{
  "head_dim": 128,
  "intermediate_size": 1024,
  "optimizer": "muon_variant",
  "max_grad_norm": 1.0,
  "decay_fraction": 1.0,
  "max_steps": 7193
}
MLP neurons of a small language model. Each row is named by its layer, matrix (gate and up: input weights) and neuron, and shows model dimensions 128-383. Each number is 500 + 50 x the weight over its row's rms, rounded and kept within 0 to 999. Numbers have three digits each. A neuron's up and down rows have the sign that makes its largest values positive.
After each neuron's rows, "fires in" lists the words (lower case) most often at its 100 highest values on Wikipedia text that the model never trained on; "fires on" lists the tokens most often at its 100 highest values on Wikipedia text that the model never trained on.

L3.gate212:511514576521439439478380435432544464595493541500503471593460544400479617401461482506523441561507558471453556516507419514511547483488466466489426520580464378511502424444488488556499518371452526522420555510495513449457490508452579491439503511503570453484574545562535523481419513543531496470559526452493590504444524465601462572579492474539483514530479566544618481510448506482421486520587520511473539355465531387525498448511476486429451511532567521445470515564499439476432538430485449533503585524568429539549552518458465490492518462537550615545530386564426515467547508530402529544489519456520577408529488374480467541442466497580518481543463525483551533496550540428483491456528457532511490454551490445518523446553487461528582487541562537475505408527498439413502538524478502
L3.up212:501474562466580553554481423425502522474426531507487468556438480497394535542389496576528465509538629472462546519528522527393505454465462508429483501497457446443513528496537501458529510477446517488488553498528453477455382467617560471436508468504558562500483530545515468563445525551436480513550526488469473566449502501502474498587504438515516532482462581459546513529452452485487453582520394516453497522586494512519485508458543447440453600482600529439542463514503405513524460470527538540527581537567492579543563421432441508508465547540467566492570498440496488480510551537476437501452516552543503448465476490558483526559505484482446442539453524537528532500524580432535541536564549530484553443566525485495498495512454466578581507652474412479490430463494493426468454543477521
fires in: "to", "be", "from", "of", "for", "up"
fires on: "to ", "be ", "from ", "of ", "for ", "up "

L3.gate110:464476429391469463499481490550495483454564525508501482515436495555480428431534593439466496477510522580476439462438416521564468542486520529479474556482437533531563453483489471560538480541564494489471510540505451547492519471480602566515418387539510437508585499503495463562578562462464475486486506536501494470401553617536453584493454473440521444512452451454525501458546593534491517556544530466540497495507518491499482439555605477522504397421647532590559439539438510463482480489451445581453594437514474559533508446619514524453491479517477454512442489589574468556479459481409564613496529428483452468527499522582459495583358518495503425477469531551459425406576514500524485558512434479493558482429502493617494497521544475620480584539481432424522499448484593548540540511501509
L3.up110:544479606492439541536482549524516529476627541506564494542414479557485464371529549466447457523622512529511492512571453471477514490438436544463497416444489517496495475499489518498537410441501487422446568532477528613556461387534531533507444485527538466516543471505501512514470471483504492454500513513377514481474544567456412532445463460446470448434474522533501440446584471488494498461525638471468504457472545446485478501514536381515508466511467556570572499588479501475448552498385434517495537442474474561546526545435567604483511434513440501526459343459506501485519515460478550456457469447483491421521568505481442549524464466490450534545444529551490517510546503547566545540585564546524403438442486548450513528432517573549520547543351552539452448538432483444487542511456567
fires in: "i", "my", "you", "me", "m"
fires on: "I ", "me ", "My ", "m ", "you "

L3.gate912:501489455482475404505498516446558523587598599531477524508442536434499592521512531538480633467509510480553464548487559486509512463479471574554443535384529527500522598524414515513531418533534520505489463349435397389430497558500450460506468588500534455423484484561551520491542497516483618528570512496447406534449521480421474514511478540484479530506430417547460567470443551523413510481512528456476582449456551506463525513491441485527614510518454499514503537526567484599571483469496500447569427468518464428462540470576435541468530448365490486414466469519525501517542450543453446551478490508456460527459477511490527533536494512503441524519575487439499473419511535447539534483462487425483546634574528472530531496437483504525576439509593456557445508458498596460438549515448602
L3.up912:507479514492491522491533589534451579587450462472460440500436384513511615506543452485396512450527539481524465492533428488516473458473509474565451606464512415511525533525561383517458545541438514554530573460456402435455455570539543477397476472441458443468499463505543561463418522468580429514546422559442581452447537433510471472523456597538569535448524468452536546453529494520579537526477462490517447489492566570525487504474522451572556550533580445530576529503516569585540467481469528498598459495537449428443492456542563506551581601449620453470447474534493497542524481576481527475485574410375484475407426541468483513485544584500484545459596385479499528406511527508447522538442550518433529500543481555499562514459589446417486494495494609553535457516462494444518413540457534
fires in: "song", "video", "of", "that", "used", "who"
fires on: "of ", "video ", "song ", "that ", "used "

L6.gate834:476454443496379532528512535465565499459608497581559366566538460520523514448462475472477573408478490444540500491516497431552493422534545498453485513465490489526514502419556554501527477438504466543585497469609526486492499346497445523465545496540446583507505562518554433522556535572440404479486397546494466593498449455584481575549433469584505526502558517533475523473524428569490500478434451521457527537470497413481520454471512483461470491457545572582486508526440385529475500507451411497462490564519561529517426592386529510594557534460439467570474467462465491440441509512528444512542561481541605606463517528507465527489472423520535434495543501409500450381495500499558534510578486392504490539496562501500473523498405541497540519481508460407488599521558551480566533598484493
L6.up834:508519514476489480556457594483467348474417582588486463505482442470511503486538492562493523411497520499520435421481525449422548498544577469566421443558431469472472505474427577534532489575519539421474411415442490463450474454497454560449461460413505519527515600559560512491497489466539406517523602409426487560519514455396375521518555502533517612496543401531455475535497447489558484546502410535443591507505473500541557437530486545522441494447510595493467485498462514506517488574527468520529518511560540530414473556445456473538541541471488515561434534476479531537510491466460539534417515450473565562405545439486465517556535430493407485428493497515512483532478491558471503447543498418504469408469521522512570607468526551496444450491601506380446582410539435496509509433451472
fires in: "on", "off"
fires on: "on ", "on", "off"

L5.gate611:476573451415437494486545534546551491429570503429480468579462520606435539450458531522524417437497577527478576555539451482522547578521513531469444521501559536484544506496543490524580496537484454542482574577538587563479518594602522522438514459554471496492540409469469555471495424464452570373525514549486460534497454562519507480566553487433457500394501453494566511511439487523438497487468546524471556474476412536479461501527521520415500446441389525457427470455608573571531434400467529482493524490465434541478588377533425501516462508553510460538488518492489524546444446497458485488508521497544425569490561459513551522568573520496476580481519510473549548587475510449424478381487456497541550455524529427503485493595535437585547416523564506504457447497545542483472517457423526
L5.up611:428454410550351480416455612573449489496516438533593447528500568477451467558489452458520559506503599530498506583464383477392509565528442525437449460477552509488532542515423473472461544518520426609492509532442537477468554509541438467546449452500419518625537587538452403554533506479512471394420525503518528587498448515550461441588482486493506491436466496623452521575515506508462521470504526575435565463361419510380416474520426430552527397496482467473495512451569542538491460496555494518528610520566506497499569507403524527537516477481484474531634507528597471607543522536502428479450492464600519546486509465472515568409459515498493445516489482511488625476499571534543506453456520531547540494540617453513487543499483514405518427578387528490512478423486519496525566516523500
fires in: "is", "are", "to", "remains"
fires on: "is ", "are ", "to ", "remains "

L4.gate392:478504520454498547480500429552567554539458467508462553483537447437438514452411477580537458576413507489506522589599551585501500437504540569436556529512380400528528535438411438403386466581538582529517461638540426478518475463484538461463506577390489564539486496475521575449471474548491391442549495474513538477554513460507512490535510477500510484487410440433478537513471416452462457436476524488524508538454437475448521522558417442491476597498527459493457462490471428502453472464426476551524412550465464419443489469575453437523516547419515440459491493506521500500522504446452501476505557507433503464496586416423401525514544432511568531486454598537545460455462510452480430538335520494490448501467552480543430555493493510447562484522441439522587516484600505441487500484547623
L4.up392:472533531499535450528551449564578548420460522480539413340470614406518479508558476486437476420516439420417535536554495548526469544518538520519494417504409504484486453493559372480486548542461502580550504499584474444521477547442519490494490437447497568489570446476492643447468487475552488575604492524464511467476423550534495571583466449517553460547429568502585482535521551455567445516548510500539563541417545330525526466506454491512466408495526583475450612435428516449540513549468463507457478378548545458414489498575545571501556544529497502559414497488468524453472494513465478496573604471506558434554491470528447564465498492477487493454484569545537481455496585489514519571436515521439464425516588488488519504584477375464557415519456477434481498410482613576489470471551483
fires in: "to", "in", "of", "for", "into", "on"
fires on: "to ", "in ", "of ", "for ", "into ", "on "

L4.gate382:454439426531486480405475483440472469453492453546587565472628491493418519500511430441535469510556475516593458540510495515533501454506418550427472543620486472485549564516486500531465510508454529495434519500423433529518554479448598480436481549508523564482492539524437432482404536583541444539608525430521418596559683538595530412560577516510513493401524522386472483524521510549525531456463514518499561516556472470477506450561455534504424435469521572462468609476435407434540488476513503473537600478501485525410523529545417505513520465497514486590505407602557464461433474548504561511520569393487595530517512438500519544453484493560509451417524535502504385468490529402456528472456504412456508507500487546492459524543469475545498507646526607474466417503517471493544455577370527
L4.up382:451465503542461532418416538446477537401587494532577518400624440501509455532434540440470486514519507480562458491521524583540486458432483533518515509567501463515600511629500406465516524515480594517384491517456441490554517423513522485545474529573498484454461522464496483545483486522590518542573486497482437563545669512526567427385563455500447512467468517532428501516542589398481435516490463545628490512457514533520524419468531480485497509580476540513570565446464510502511526423486473434551587509579447540445500499607491504465571513496520465532529450594539595469573433546501536515456554359592566468575558462430512529430464557505514446510366539473543499388586489477502541438485516464490479482452494541514511512562485514495456540443510583541477472628571477542563565460461490
fires in: "of", "following", "by", "to", "signed"
fires on: "of ", "by ", "following ", "to ", "signed ", "Following "

L3.gate902:425534521480497458452508459456550532524535497532575526461531506488480575502606631557490480533495524425432433524580433475569538545583539467495482487537418409495491487508477588696417519529446552544514527514517542480537545508422453566470492618507539550427490471461572533463509596547558428467595488518492484412555479562561476478522514423598469484610460552463527540553563590472439478491564450482451511531580532386578417558472562476505523448451494488545485592491485473459567547509515388606543582518559524474537429479480438478436526532498492540608446504483518447490447592559533485617478385474517534470509533499482466510471558526572520532542526495539541462558469514479407527519407484426490564431459436507568539494452467472478532530468525450515525548487527517544561468527398463
L3.up902:576508412458559451578487491516522547457476504537522525523528503527522436637544582467446568447516357449535459539564571402551529458519487489525504496414441542486540411489472501517530555472453503545505502459521468610494489431445537455531552533427532537471511491493525463520511523575572511446536567617505425387492445454489490488527482460520505494432491545494518460528580623503471459509546394455511477648487536400504482469479550498517552472497489486447406524546474412420493545477465378492528458465466436519526523420466561491500553474460463517502426524433505551421477538508477357536536477520519556540522556527490519537412503463515473558412466447465597452547418518432525545479485563388379533457519584540492466589497563444467503406517480491503441532445515486531468376463556576
fires in: "of", "formed", "create", "created", "into", "producing"
fires on: "of ", "formed ", "created ", "into ", "create ", "producing "

L8.gate215:539553520488447453480598489504481516493488513471516369481543493488514537510459502465527492399544468428468394571444504487482470445463471591553522551518506520513590495402376447438557569489499603571549580434503498490456518462470493521531526479406557439541551538514633456430528521486487493417609460530496393412528543494398489479476496514465449431620497548545510498390511525382499535485540519419401567542436539469526513579471475497494404489526540456502422505547479459499465566530535475593569467516520478451474524449534430489475460433379529480468486500484530517579463525534607437517535503397546499510540512560515472489531469494465481466465526494475548413427535535459549501497553482521578509472461555471442521505465483540386505552487442557527462425404541539562449441531436574
L8.up215:450428574526485449546571545528495480458584562526551578506545553512509476475484586518488463522506473353442487358528575528516537493458522442501542472436479474491579467493496577544452502471496494506475552483388551599427475525465394509487531532496507483497616494494566545494545462531441471451539454544549488455646435499492574602586423591562510471492484495514493413541476507504529483518456508538475473433536512479489573527486484490556453454525547446499543500467533616464465567586537509487536496487513515611484492569535599440525546395477463412418504509508572548554458543554568544567491482473476523536382566542502558585524503484481546432491578530519479549514449465505456441440537476513462503434495569493490496429496506471529515520516520543581590613496481493415479581550425422
fires in: "in", "on", "into"
fires on: "in ", "on ", "into "

L6.gate463:539530549585422496503492444398470490493570421477545490430483531506508516507505530450524544422549478487489535567451465601485489427453594478575458487618479390482569484437512460474468549606478549470531418499557493489628489499512491554574516528473491509483520511499389620446572474413593484414530583531557504459490490559513514512507556479468473556502471505558464603565530533452459504408492437582419393515513412566533493374540465396543553581532490561509440345549469569473579468487449517461475484486464465397536562537442487519466481468404578470553475516496432501499444519446416496482488515450588479470460472426552539526526506444454492555500524539575636501402583466566539514393598470490413576437487576547453569523550494522485491536623534429430495519562544424539534486474510534
L6.up463:584506544571519405510580488515432482492579461534489493514561474376544468543516496503518541476555502390437477513471487557521608495517565522533556446513375548525537444462508488507491493538517437436617525544535523418601546515562488517449613515562530432500546496551534548513443513505545443535438549514592444475537550439427477428446557516441440522516443468453567616545555504486561412440515476481524522589433551493571476463502497450482531531457547546478445464559521536438506454511413500510511479481410493441511555483524464469523516579549540527565468541500566573426516470518454507483428494514476663537498553483467501439568485476564539442552524550504461439546533489468546508528481475490578506441475538481617636580471558482558535460521607467477475467464483578557610449489523522
fires in: "in", "of", "from", "through", "early", "into"
fires on: "in ", "of ", "from ", "through ", "into ", "Early "

L3.gate834:505518526415504399473520573498560511488501517555428499555597543506453529556430562462535503399491532494515481485455470473518487542501435496449494505446505496514540507565625559556424471608518485500518458500468569541507458535546507498559442510535521489529541464497467529532526433413624518487487498521500496556477439594496467552537526480530421421418488453485540507452541512564522521569575582459504551558444487599451439482498523482427522432562506495539503577491454494586525518460501519511517384584421427555525492426513582565442470538576506422480588488459635494594537423515441552580472489510451511505467472591505452571412555510434546467426422500563498500527473504470571494532533540472601523578545600531512396526408521516515482521520543485598465469468438579584534433467477518
L3.up834:466488487432520467485489600555505544472382563523449606504507417547513613536428493517490480412454554440506484445422471487501561522515476551468443464449453560582495557521431513520469452425549389507562523537502493481533526476493511531396435504519531562521565575461568466453525480484569529541460609561537472517503424514502483472521472461515473496447470458473535494447512449555451450478455587492496478482417510499457459508598508452447559483540446433490574602544528502535517538511431573537629494464467434511531501566567546566412518493491514503469523468424652591570513462505457448544528487488535428465473468560460544511471573502437463466452545462491593475503480433561512605537533521444489527421531415507602401461459647535465542486512436494462446500431455583549460475526538500
fires in: "is", "have", "s", "has", "are"
fires on: "is ", "have ", "s ", "has ", "are "

L10.gate653:449492488575445468563454476646503562530511557498564499521509455471482447511437511492567526497463547402474525452502568451384584564474487509417497551398443500472572515545437533543488405453556424492424460527543550540508424562506487465505493466537578403555484490527521488475459574515526507507463466573487538533558440562459572459620539511517483389499504557540659467546440497443505544473570540402501414488498571520471594505524464522473517478414455499449430544551498509534613561534497540514420422439563506545529478547534474500491544486417475449484512455533559520524566414554520432450493594419495453493422530503509431555423370431488434449505524573576527506474430519434608459567545496456453463486435529444525512474574502490507505537573497500489449481508477496478546595441543499
L10.up653:551519460509473553568529588573415517512465560563480448485488449508553542441458534511433459532538518491501483511457505454489584537513481532555363512469450511503530573558445575547476463430508474424480419601557540461548550470516387444560443589506527562450493427470560435469458458555590458476523525557492490456484477479506459473569542492545561528409448486433552506559439480534558524484554485528476477547454522565421478546538523614525462511435508529407523592534440404491615507503419545527454483542488468538498489567568382512454491456429497525485565463534539473535444434443536451545509498484574499486519490532428382578443443483511443561497584559523513542498611481499499458519525459446558522572435507414482453488540626503541521554482449513575537541525422490548439548478537387
fires in: "is", "are", "also"
fires on: "is ", "are ", "also "

L4.gate947:433522467532468560533480369451492455481513559528553504515390379433451450538455577521468619469505496411569508502481509562487523604537466573455467497613456431479571532440448452443427487480490496535448466485553447480517513471570513601445491544484556441493496532510504368514482644484510542464406582480484451526520488511527499550552477553502548430525507569516507530478483457513442419534541478511465588528476449515495483432419467446469547490466575499509594478485564473472503466494467506601388473480532563514549569500491525439480474519543463433538566519472520535542554553559415539621601588450538443471521501339516496519442475538490549582491503629580556451445448515510549454461384524552456464431509489499541546477407453509520528554418495435580551523417568498537556472579481517
L4.up947:424502564487487467523464431519511519486509513497505534558476519471536537531562454495535518415491503444522560507498498498476554557533521529588443494553494501413638516414482450461517547532435543515504463571563487531542524437527482601551561550455549560488523386506481544434553482478554493447590465424466525527545463491568494498515458482456464508554527443478398508550544438526540509525508470521579469550521519485505471501480519510514568540360501593388550502555487565477591485488578593484457445503533581540584540566561586455584468556462543389524517479601531517478499654506501482620465505409494526524366519499485489515406526439534519563511487506525578414444504451417517395459536492499477447431497578449586518509597402591417531518442474492470499549549463606513577487481497587
fires in: "of", "in", "to", "from", "on", "into"
fires on: "of ", "in ", "to ", "from ", "on ", "into "

L3.gate885:512514616485487462491498508438463481565493584595423523544568611501393452463495545552562496394541523437532515483405477537492543519542433511498540501435450521376524577600486512556546515484450517609453541577523513563559533522545546605524576438475487508525481445452506546526522519480438513457552469446537500478497503481417453537510436496455508442483492430535494441504435537514549605542449503521472511584499569466519368563494554487461479533485456460520549494482474377524515520387584526529399487443471383518547511501510526410460338503473492572483489431374495533499566483529480387423514518483535498529480480467516397479477550435563519444462579580595509464544504497492495531510549472478519527532390563471500537531564438529591417511501520544575454449522525502517551481467504406
L3.up885:454525477414507467620452547501506506477497501421450447604458461622482449586441524490570601539541531509510524489483547436471505482458384371439461472482486448529496531517512503453489506487485540542499545546460524507465453411561525459576472540497473560545540470516464482468575519581461392540367541462456552504506541518559516531540560549422549541540488493579460577437503447465559507545502572492490574479451550425584538524451381444502453513378450476533515477467515520522573565493555535488520532476504491508541479442521510424470462484521486483543469432517527545439469483476494397542420472501477504419536463470439532500472555536451569507520531558524445514490526619506481486514455537512511594558428526463450513526437463566491451444403474549530517384499420545483567490492535465
fires in: "and", "to"
fires on: "and ", "s", "to ", "s "

L10.gate914:469561478501521475470501486466532635526540522590536541490487446456483476603390433450520439494409439467494439541470468484459553505475507520431472370463492448439451498535530602549449448499540533441471506526479517447513514626495487525454476472565555544510473521438559580521524585499507511436476397567483466481517467443471548497494495492516381498419530433434473514461583566524589482569525572480434459405529514466520437476444459491426565499511477482480614524567416492490374564444551559481563434456499466513496537606499669448468459472448429475452471595497483540501527600523407518389429429403519443456602468386505510453486521551499517577477435482483490473426596401498515438429529578525478514574508485510597556478540537548522569599513503539480491467574494548498512541551538500
L10.up914:517492465597513461457531493544545540485545517434559400491503498449464472497496560488540535511476498460512461486593427491539551481472533541448581452436516499484488395564527454557500527414457517502567540438512500544496530437468571575632476534486527438486405537501414545453541547534535540586464495424503403600509548572515552537609531488465404571521475452469480361441516509507539523456527464436531444553562432507418520516438500492539513526508492447468487516471502546569506508517493516408532348460443505415516470563577536505495439474453502536503418562492542418464577429471477399484532526504488534461562443453544605595406473485482399497513483499445568626441457439510511437521520532530432570485490483500486512528399525545471489366520533581458483387574456422473495468552499556
fires in: "the", "s"
fires on: "the ", "s ", "th "

L3.gate1004:479635452509435488465589446486604499503541489591564598542490391504548470387510481568486547515422566486475462498445612497530484519394536464578525531538399484511507535572576468479534514474441469608444472587535490586592578501487501538430566463489499451491482502576547463522491530573500462453572529565473414443609465476406437565559485488608494473496538512415527559539578504492463495569517444472474515561523537620542533427619522536464487577511539519487431458594498500427481488536507529415486544433508482497507449494369539526424488567437520440433481465576426483507410543472512519493490462556541540495414575541481532508599533474528554510443546515475465434441613480379426479443522485551497535522438556491587591483521590494576532623457502478564592507501574549550446483413481508
L3.up1004:614408527502594462491518550418534457389566554556438509518504450400448461529464591527452482529481524403598562504491566521494545541505510524519537502525540325488506467570520497601507473427492431473447540495437415491451463512534536472433437467492429502459483492434432531518578543530463471454531412490486576503620551529532477555463513446452511514503489508486513438567482585527552521418496452504490520556479556515548469463511477509477425491478493541527500530453528506498409631503431525483453560466494480532524560549514544505488516454483474362511445563471569488564414456592427554630334471469525459515412431513404572437570582517522454573510550481517494486496495529468557500573454521474496504459445489478490534455473518434529516535482437467549511531483478533492496605445571539
fires in: "after", "of", "on"
fires on: "after ", "After ", "of ", "on "

L5.gate828:443458454600503474513474524481484528462574536477515549459603421556475492551488486480518495540470511424508518520452516478516479524419465460446433473435556565469506477460537542514566447464416453457443503599554421432478566457537559549450505593509558458445509483493528523457554520461514476523551607490557402472357513460522422440540511485501536469444483496636586530607515464441511431544512463487476501563421408456533527524587499447515354573533509520479550421515601486461493518486521522513455481524458489451516540412514528506458579536388509396518456490560497494512412553498425510513557541534396482501491590528520439472515450507521514564407457568600398472496553483461416449422516460408467464506534531474539446469467496517565620476526486572436526507429496417463443472440619361
L5.up828:444497600513482532490426565465585498466433571530501543417489540536490548536440524509460482441471476502562529519442553493439490509513521433519533484482467431468480416555495434545509450494441504536533612507450442475557511494424522487446436523481547521563453517522445568424567427505515494413475554573464483500533552493505425499498498486428585393590464487635531463545477405488429494437532427472433455582505582459478567431535483458471485480575435510452494486522495439500614424436501506538563509496564459515520467447573557522485552430493560473562454517519488510556520459452439473603497520595490457389602495502484466469479526506492554537515476547438498393436454477484498489464482478438557506467590455465507497479488480439421548477609526573355497495455530482503420505567530424
fires in: "of", "for", "on", "from", "before", "to"
fires on: "of ", "for ", "on ", "from ", "before ", "to "

L3.gate452:487468542481478453462494428475480510520540451418475642424562493490572563495518393406521431488436505490484539452472595465579470494421521507515539489566473415486547508504504430486439504512516507437521519521543608474589524551397487580398582384563512584493552467407489503444465484614493480422419492522466509470463409539531465505489415426573600454502500513459565536564579555504446491468510541511415491454551513598549443612454450536532544475546494401551546463511541541498476466527485439409490424450538510542455575507439528473574481466477523634612471592560419562472529443431537498587552448553501534448534584480546550547485506516453508520469523566434505422409508497483532474561446492532620520442492564421479513471506545496576528620574422603540478459538499543504507586470505533
L3.up452:516425491482500484533500468446407539504469481512492619442566444465445507492447380424553532529507437446523530442448591490521444515513474458496477374483487421407462386583586485513546552432503442389462525454564535600496605580500517517519595419518503537519450614398455474439456520527434449480582511589510525465508358491454440558550533471524616509546520449525550505510560505447373478536490415536430595509562519493464544487433496511470462526512495421432481516461581424513523491570538536467538470519535592538547583480548492521498488508497543541508551491488487473429528430516377501567445486463387493464461569511586513471474557557466372586582446527494481485617458482548536507509361520530539543562497578497524575591546523481536443465540430564563464482439442416553546535458453486
fires in: "to", "league", "for"
fires on: "to ", "for ", "league ", "League "

L5.gate993:509580511509538498466497535453426425470482436460420548541452462529551490622485543571559561532423535420628566429527536535599522515522438477553499523461466522457504446498540535521519421515521479480482511591603586535478531455446486442525556528575380456499557500468472404467552546450513537529445555529516510536541499457441482602482415541467440459536480494645465543492455549546452445490491528495492476489426529562472388454475477512529481519498518572557431437540506460534484513490562535481491512592421428402482544530481473507511554500545548574496445558603609553532578465480523420401440509483488519461507497500432581488558629498520478562516507510437497400492477487490635536549481384464501461519478519510489534464431567515465504493501533466454539398624529513402527499545452460
L5.up993:544555570541610537511506520509559524407456442547424502456418493539575478488488503626504582531464502456540549486490492486545513514536478532507504637436493494483505415416507455431572551467486435586405547578493610604547433546441554529462497516608383539378625605495489396417555589461562519474537523562504449512551452521550483463504392541456455382474434525519498441429406522485457488491482494478420552452513485547518397497472459476509534513541580509516577480531452571544534451578521502494488534511498502475520519435505490456549521440497613481519506465547523458561542413555577503428470433472573506439549468504478500541499578438565524520606518520507588431485603502598607504538525454487421477479494444563567481435388599506516468492540524502388493449525529436432438472459452444
fires in: "and", "who", "but"
fires on: "and ", "who ", "but "

L6.gate270:477460491505477446440528543446488436460563558535541603513607548528524598572510513466482515543477553501497522493517505442597443589503542558549561469482546542516466495462574542548480574483500481472524473504540498495493532531483480485455514479553484469482499448510563572563536499591587478491487442524514511482530485511589467474503505429533570481450536596473461502551505426489532447497499484517468439437584433482536532450445577491525566493463464651555447480571440526554502381568416552389510631469484420549499518525552427555480552509445526472385498561518492500386428467470485468612536496509528454476465460529513448482500512464424434539474463414572464533462498517577513392462397515470475502416493406547519486603487505552592366473470465495500496503440426461521545445448583518
L6.up270:479519494481505499526488506526513467468426530514398457509487487491523547516456466448568545486436474470471523466482451475443558540582474583527478526430467534485554512508464566441523459541376562545450454468464528488471522500553485485475508503525410536518541427539488515562493538639447486488406560546528461568448427431530464528590425486528432492463418506503550575598567505459558484487489489380483572491422576522397552486582373512521470566455479521505440511523447437670442562506486441521469545532512456530556513440394451554445361460438571445525456516460448425541581410507504406555493434493457470565572460459464488608548544577527465455458487476486498470551520493436627531560509473492544523474544534544556496508427460534539553514521406490466544438505503501488599539521563495
fires in: "is", "began", "are", "started", "also", "released"
fires on: "is ", "began ", "are ", "started ", "also ", "released "

L6.gate388:530456494533458469490400585487539465477541583454428513428546523461603484497567526479461531542421501535392554532495502541651489460550451470365477575519461520544507486547506447495482490484572482512442478465515537527471543481500496562547481441355489463508500424412403500549613539443514500518428469528516486600468463494462493557458447561611441505425501486478488506468510474455482575442543527469553524481543598464592495397604503457418490472488443443559545510452492541494482557458436516568467492564559419467564526490511434364578465515530440515539502442414524426500446517507499489503466525414512595564430525525488496556464526432429520578439540477538534506468479451378475527549545487422449628561457475446483472457564489484532494506531507434468529527426517450559416476521519512
L6.up388:524460548313395421533529477429500419510506479486469500553430641516487502462442499532540581528423467553501407560474491534467425500455443499492490478501519540549483485524543554489447520525464452508482524572498418532482490569544478469583509459427404445515453459611496640508502485543516550476524497565491437434539543429482492527592465501467550543542507512511465482567549530518442559559518432461477461460398440505554476451553475509454470488432486564459466548408470484472523507480577523400478593476455410521506535459593514441489486475528517505523526576531481586492534502496594455579412470551527504525485463549452433457544414626514483515433475532534570489519552551476518508445426532539493415537455447445566481446468412547505485446481535570456568547570546421487458440509452543
fires in: "and", "or", "than", "except"
fires on: "and ", "or ", "than ", "en", "except "

L6.gate145:561389545636516474486528587420479595480460542552582513576471545455560594440459535446567475496447495501542546453453429560499501498466494497449492457509560435437582493522461597399522501485484541478502523517467481497546548530512520539381404528573476486523521601611484513528472513629489598589458543495470503491531493478482575498483506373547456552496477395492450558490520440475512436508481515548501453467536508505445487445555487562456557463467446565564530463472541587544398503489473462584473563517525606519524556522452419485575488571553438542489543496492510497589560528575534508540403524513470447428534572451544470504532488430558513506523498548509549516401551428574576585486545435433575486558454562571456537465475570440519537472587501455452517511437466543470466455499473462
L6.up145:480480509487414549488553589531610553532485535517469505527525459559504473490477536497482544528587521428514472411530512488484559409419478545482484459431539457482626528483508462531413479504575480506483395559443460451505546432494560460533497542535516454533515457450397402503542492452444453460616484484550398444494552572518509446436479521534546397478491461566466487448559502419495514596596548468464513445516482488530561402475531534514481529454493428533538574490510541520601505479440540442545443451426526532516539472374520512539459506581519530623517576524519466544588530571510456427576455421562443464533512486475537515470474529597440497535449500535629471492434407582620474538508440449469470400529499563505493470557525509573359511528492459395472568495469448508557569535452458
fires in: "and", "the", "of"
fires on: "and ", "the ", "of "

L4.gate175:523441547501474473556476541454505459476527533539573552444495567441484479448492493464472524497446432491399483481477512455526483429523532542543455521415511543549480534536447588483444524602564493539572510501519567510514587478514477533570436428496465558481511390407479536591551516491546495537515451535434496584516494481469555476545569440588491492537398456551536592566515516510425434524522442503417565483481475492472435531480525516451429414506457487457501523551468491492470513556422493528425408526460465475592403492506508522598437538537516546535390502482495544435518505443443424504483472528537470635438407482625568461439456530484477593530540605394547551455431509554500405493530558584475485498458452524464494593500504489471542477477507465481506511583548575526455650526408527
L4.up175:606522450477487566527527522431575503519532525542409386558556476503581540482432551566419464538480519531435521595493544540502622457423621466537506496477483517568498474508507533458509544488412457545445500480520537493445475570405470546402416544530502510498523529481471513379575531483435562445550550538487563494533564497516551442494644474524515512525490509464496487506500488436552508608460451502499497567512507531426413596496560475484504437521499531539592466475493593504467609465529525495546598360439436468515576436531459429453444519490515529501517519523548463482471543483489467588450556459462620521505627455530494499512431616528530501449526481544439467359520551491544470482536503473497418491451635587541548516503494405531520548480530522458499533555472362445451465415481461
fires in: "to", "on", "of", "over", "citing", "in"
fires on: "to ", "on ", "of ", "over ", "citing ", "in "